Weights of a small GPT-style language model, trained from scratch on English Wikipedia.
Size: 13 layers, width 192, 6 heads of 32 (2 for keys and values), MLP 512 SwiGLU, vocabulary 2048.
Architecture: RMSNorm before each block, rotary positions, biases on query, key and value, tied embeddings.
Training: a variant of Muon for these matrices, 149M tokens, 9095 steps.
MLP neurons of a small language model. Each row is named by its layer, matrix (gate and up: input weights) and neuron, and shows model dimensions 32-127. Each number is 128 + 24 x the weight over its row's rms, rounded and kept within 0 to 255. Numbers have three digits each. A neuron's up and down rows have the sign that makes its largest values positive.
Before each neuron's rows, "fires after" lists the tokens most often just before its 100 highest values on Wikipedia text that the model never trained on.

fires after: " ", " 0", "0", " —", "6", "8"
L6.gate507:075117098135115093116093110122108124142090119144179151112140156085146094189104139113131139150129120143112109123118130146143138165161139109120141108100160148159156098114114134171104129154179109129124149096103083153085109141100115121121102152134128121163129122116090068108114172119130116118
L6.up507:070116132148137105145150108137116140118141090102112119164123123136130193176081138074137084136160111096116117132145096131136092129146151133146144129114112123125150119105108117167105147134145142136142100172062130114118101118115133130112099078126111123171132146091114153121138129113102110130

fires after: "-", "’", "–", " app", " v", " \""
L3.gate454:088118118140103118126107118131094111108079135126103095136140176124155175104096154133097147151099095166104101144157122135127129107169136121156169135167113142102137111108129156137147115175176127160135086135116143142127137129144110136153147091123138137113145131119128086092127148168067136122
L3.up454:083149092130160125099141129147132124084143147137127121125170174134123111142098166113102115103144106095146171136120135070141110129115115173092148130116136143125098132058090132127113137131138149156099116155167136106119098147110116092120139099106117122095151130090084106100150121123123101118

fires after: "–", " (", " in", ","
L7.gate40:132188095100163112157143119112108155166088116136134113129154102157166119138131111123133142138098097159158136161136169096066095169151135120124149146129132104098081117135110097094133110118130104164153134126174132131104135111076124113112132109156136127092156146111127108109145093161111107118
L7.up40:137181126160159106135135135103168108132119118171165150119111141166118116075116112144132110149145130165114152146110101161140118155099158107144138116136142134066085166105093150085134153145142157127114143154090109156132123095098099120146118118171136128132158141115124134173153121120107112131

fires after: " L", " l", " d", " B", " cl", "L"
L7.gate489:117120117159089132166110148128102148115159123104193119111154113104125099126105087142146143126149112105137092092175119119089135109142111150160124125105126128098128108160132094168125126132109129140164095177142114143113131116104167171142089088104117128148137134093148134118137123102160109152
L7.up489:153073116135138142089126126075140106109101127127151117133188122136142135125105179133113125146091100135113158121125124129135108109138111115091150129148124119103138142124139146119156078153089121144139144119102174126134146110117128112088170137104162107117145067166140127185116123101128126133

fires after: " p", " w", " s", "w", "ec", " h"
L4.gate177:131156108140166115158161146129110162154153137155132139106095136104116142125132199108148134156124152138149143184098131141111161115124131122111148125120135132108146069130144123087148161166114150136100170132102134110137122118134145099148133118150088139131139159124129121131131128128161169136
L4.up177:096112094186137162115109148092099161123124123144137139106143144119092104135128147122128110134132127165156167081108148119122124115120122122116133162118088150128117090121138156152111151074134124092137142105132078165107098159127130086156151165139115146132128158126126098122141145096166103163

fires after: "ron", " r", "il", " m", " d", " Wh"
L6.gate365:152145132122164182120121139126138130119129136135113088115115127137119135107113137110101154122124108135097155163118145136112120108124105157121158123117161163134157134124121107146173122115149122124121140103112111131127128091098106161114161144155127087138145135128170165151136168109129146102
L6.up365:125126121141097162124123133105123153147154127128154116126125137104115129125104115131114139149128123124105118119115158147131129138125105111153117127138183161148137173168157120178125129118131128094112160082125077135116068127165043145110122139170134105145095098142118144115102182151074081101

fires after: "–", " (", " R", " r", "-", "\n"
L3.gate114:091131140128094146161141089137147123134147100112156102121142084172153150118102138142112131114101144166102125123118120133098094072107119168121137129145135122120125120112100122134118149121074107124107131127099129067099149088139134155157154105150086162131087084155145109102144164125149121139
L3.up114:122088129097112143126130113113149134146172131110123150146101158118156116120132122102116090161136098153111111144152108087143159059058135138123141141115123124112097119144155151125144105147128126116084147146149102094117094105117124140133144141126107124148095126108161144148143127111121123123

fires after: " c", "anc", " C", " d", " l", " inv"
L3.gate210:136159113101155102132136151138133080086160117136170132136130107119096122168126107114109087090158123148147134122110085143107132140104127127135106133143148147167145111112128091138107095175100166123139174134093151137128118109103125135091126132189152127107184130114098151126107148108152138126
L3.up210:110124098134072122154151151101112109133116112119139106150118065132140136173117112119086099129098086120159108087158107134162109099144074130133111104157139157132096109126144123130123120123131130140134121163107177142123128113096082115135122139170106122155147175113158112136115085124106136084

fires after: "ur", " A", " T", " C", " B", "m"
L4.gate227:132129129102152147105100107106121143161145106072110087143112111129125139139091111157130137107133168127142154107137128138140126136104112126119168138156127160131175115108121153157114166167144124098131135162163094117111125163098200176105134080121168124135161142148153143117135115118143125113
L4.up227:100135166120137094115088128086121120141130138100151122163105108130080159143126095080134167125119101088109108127102140125144090078134132151105152129153130138161153110137143148111127133128115129127091159115122171161107127136140149095128107158169121104099098139144119141130136096111080089115

fires after: " |", "k", " P", ")", " "
L7.gate58:142121156140133090117135087152102134087122147137090164103185100152125135158095106101085153167111128161141185116152115175076158156124186116122089127093109141160118111133137165157097103088130114141195139113144112108144140133128098117150117106138105155141117156097134119163150074134150122154
L7.up58:130136111096131126105117123110114106136107141119171140129108128099145111141136113121133137150144135121098138137101160103092140140145098143161083120128139122169114139135137143115116152146133170125164130150107151126085105115166074131136090109110123145095140111118146121154115132091130169133

fires after: "-", " d", " def", " t", " l", " bro"
L4.gate282:112146131085138152163138123119128124122148139118159137119156124138104159156130108193113120115121102132128130127206181141110142136124146137104151125141124110149103093128114107137153117093125132158183134150095141164159112128111159116149077136103128138100140121127135127102117082108125116136
L4.up282:169117115112155170130133128163124113090120140129141107136133136145147153150164132139108126141089160141131102095101145159100128090151117100111128109133150174157056104126152174163132117166130139153097107127111143126110138060111161149105121157151109100112125136118178148155131108114130136137

fires after: " s", " G", "A", " S", " g"
L6.gate289:106128144109122149079135147144159104064131171123090142131165113139113102141112076113107131152106104111181146127163129144145111126107125159156114086145111170086122150134121134078121161139140146116173156185187117130151109134109136119114124155086163114100162111141151075115123157109153121138
L6.up289:112134125102051127148161084121150130130155173158082134154119133113100093144086114115128129144113130163121137132109113111140101098123133115117145141128144145142125135116077155108150147154126104073159120113134120122139069142152075104155132116109167113132143110142080077127133100116140164146

fires after: " (", " d", " ro", " st", " bro", "p"
L4.gate18:148099141125137124135118109167166155165131140154150131108176157121150152152126104171140148087157105092104133121147131129115140104143122139123146158124119090095104087098108078155130134124107160106140177152149072140101129142138108140138144163120135135156126136125159133145136123081128136127
L4.up18:152125096110175151101154128118102078106117147115105132120152136151091128142156168187133124171170108134144118110108125135124148123116114139118151147123132169144112143141139123122096155138086160117171157132171155143107097106069171110099128116114131158127150112086143146145096150120142102147

fires after: "A", "\n", " \"", " (", "U", " O"
L3.gate263:099144148177078167108108133116150156113122122154139102151149191101130159125136110138133110145124111157132122175138096112131104123145071140115113148125155133151140136097166107133129137105099119141090188135125122137128135131116087124159120152103136092087135079132136109111088146166132087098
L3.up263:111127128123166163151091153141197133117097123134128128146104150128092146110100140161127140141177186110131092129144129147122107103133120118155140132153088136167101112136127116165149160113109110104123137112182125107138117194140080145144141092117166144127098103115129104130134115152098119138

fires after: "==", "-", "G", " C", " g", " n"
L8.gate61:127134087136116147125138151136142150090163099077135126130137150079118143168176141102164142124125134125111105152108124171093113157120159160128133108082082142128110099129132088151178119101157117120098143101145110118111143120133153134162113108099144163119129142139100086100098145107173165127
L8.up61:103143091140111144117130088104145101165141119120101144070154146098129069115106101138139135122096123152180086116154140129132142123135123092127100097150112087080140099107131095091123137079113114106123125109111120144146133109126139139098143086111138128121133176161131107095156149098120092139

fires after: " the", " The", " an", "-", "\n"
L4.gate168:119127118104127133112157137151138131155139137090116130150178106162147158166109158101158107145106124106104149153165100172144122171099124124180121155159118115083128132132111099201120141110146148138152159116103094118110166085130142148173114101122129100097159104119163119096137131154142116124
L4.up168:119099101136131104148109146153151146142174106100159116120160146173128103138096112129161158120125165108109175130135109124096132125112121150100094148159108134091147156143087132126110146124095110101159145154141104139146139091119188158090092131143117114124137095134170120126089103125143114126

fires after: " m", " r", " res", " M", " R", " W"
L7.gate449:104171115129107160099149101148108079129110142159129135152104109152104097148094122139118132126139118135101108126115105154099127118118117127121152106112140128146190132115132094136124104096095095123099129145124139156148165105138127161148192141114142130160119089102157154095128121133108130133
L7.up449:139119145111097159125152104154090110148137162146136088084132132151147073132073126154080103139145154132110092102175153149103155158116143152114124151137115148117152174130084090129112119111134120130106127128158136127139145111120086158174163132083132106075119108109143167103103111135146139108

fires after: " M", "an", " m", "i", "em"
L4.gate188:111187112128129127138088122120108130141166156173148093111123112121128120120134114146107082153134153136128107152128120104152108078089131111103144126115161124128115127136178092130116090155136101099115098105114161147119145136150125153134130141150126152127143121151085119163081120159115105103
L4.up188:105105108112118098123087081138123096095103172114092161099079111141111109137111101145088142139158171096126117112122099093177074155117120109171123158121136147087144158143132129118101130142106087129140133087109146136124152099144115092171106105118166149146134102112106149133094103115144135123

fires after: " s", "em", "w", "s", "ri", " comp"
L4.gate20:113131169107125099139140122160147134172134118106146131070139168123087138118101156127112181158181135169118190151140142142117129088132062145140148104151136140156152121120140126128140108185132141108094159143134100128141124153150136092148155110140169137119125095155155143146126151151185109132
L4.up20:125140138138104086125116108149151095144157107135150133131086122093142131149107096099095111120131117184104151104075150087116090080108132178106105146117099162112127152145098111133128122149089147110109136148094124146112140173111078090163121150153150093176123137129134111110127135159159152112

fires after: " C", "C", " T", " N", " A", "S"
L10.gate404:126126130125148142117105131098100168140152147106182157110125115150121151112117139159139119148115109091166135094105122132128136148118112145117145110101141160122104170120118137145140128146128117104092141122150108142083131149150145112113149110164159130138095095179090125148114132175160124139
L10.up404:140064145128117091151135120131139156148093126120136132141135073115113138097160121133126154134126106119126139125074101097136129119116126138141112108161152133127098080166151159129137167106120138069157144125109111143122152148141142115137094175139126079080108090097139118106166104124111129114

fires after: ",", " W", " sp", " g", " w"
L4.gate298:137154126129119132125127122131137129105133163119119135126122096074135163155106162137085142137162108093141128119146128111156140123106125120148165116121070186151127167144146164104145131133170123118157134123123158081106140111165113096117154104089132144133131120078153088164120138134125099116
L4.up298:104133132145117167117086102178161102102138080153095120106116136125143126145130137108084119141126132080163136099121137108094100147124103156121124150153128150134093187158108147126151108174162128083136145122106133141162079143145154100118113089117131126065128108154130119124091092136109150118

fires after: " (", "-", " \"", " con", "ok", ","
L3.gate342:124167097117116130123113107142148137182104052127127099124163131135151140153126112135122094133106115115117123132123128131074143103134102130149134142160143082112136097130125110098124080138134124129165103097185141160116120106169148109162168131124151100146088145167106116096165100109132126103
L3.up342:093123110092124135106155115172128130148119093141148127153135130117129124100112156155127087126104123148149091159111127107125131123090169137155111163157138100131109121111119172098096112098169132098165164138155161099102099157146117142135083141117147123124141124082086148152122125164073140082

fires after: ".", " m", " (", "H", " \"", "M"
L3.gate503:123131105115135153162143132127129112124131154137164092186142092138138140160134144159128129130187139108143106126105071142147155125119132129135140132096115100095177156098139094145163129139113133135165116065111133179122120157122080129132116146143153092115168121165110084101094111106112126119
L3.up503:104124112101121142126086119069164123105135117064143131143083119104125163101132157164149107130116137092123075140132165133137110081132104150128116098139113105146128135110133115163101136152078119107120163119142121183106089146127131166157153156133136104137123128139114103136123107119137093129

fires after: " G", " Y", "G", " g", "S"
L3.gate496:133144142121144155143139134128135122113177107116129155098119131107115116175136175133140110107154123109147110153110119146139080177124151133107122160100167153109112110116171123116095124075134134112147127160152119108105143112120096164137133121107156091130133097134126119127100135124154167152
L3.up496:123166120135123158139171115151119135148149094127116114139088147130131122189118113143144095159072083088134142147113108117140117140113151159166169113091156111089153114114135100114167144148096118106143124126150109154098100114160129137119147157123136095177140141151147103098106146138117189103

fires after: "\n", " \"", "-", "{", " '"
L3.gate58:124144108178121138131154125078132103180155121101165130131130113121160148143111151129105152157131122135140086121161110137132127140124103174148129142113107147081124163109135088109097124127160155139154126099135144147104166113138141111130132123098140149118095101120107162063145120139142138119
L3.up58:165140105147105146127162160137111113177122117121139132108150139122143140074117100145168147092104141160164132126116162101104163104126115115091095147101144125098111129106105114110125153111156111170095128107100156158120137075094123103121159086151123145117138103102151145160122127128169112109

fires after: " s", "-", " S", " pre", "ond"
L7.gate451:135126156145109157147126134091136127124134143123153165137151121142111129135118165120151156145163150091156149152128175090116147113108088177149125153148102148114111104120165119170130146114131137117101174111104163117195130121111127092132139157114172109125130119140126122088154126094099158111
L7.up451:124106135114110137131137109116174148135116166180071108123090130093169130136089128130200112137143120156128136120116072097142110086157103117112136166093160145142164153127108111169130146159123097130140081106137105129123110171125115115153106153114103112114115130094104128155138099127095130121

fires after: "\n", " \"", " (", " '", "|", " |"
L3.gate122:098132098163118105115118170124120105146121148121160096157121151146162130094139149138148122137152094136161136116143127152154101098099117134177139081068104106139137166124162137164137126075150161085129163112144160144168163103108150132153155148123115133046145123144095146079110129118138114136
L3.up122:133090162116109091124134115110117098125121142144159086106166156086137189113121147133160141107108110163124086124106164138098193129105130185156104177162161113106132130120135135123138139115151147144060157123121148129115118129142080148121130150164066138135149147135164107133154129140116089160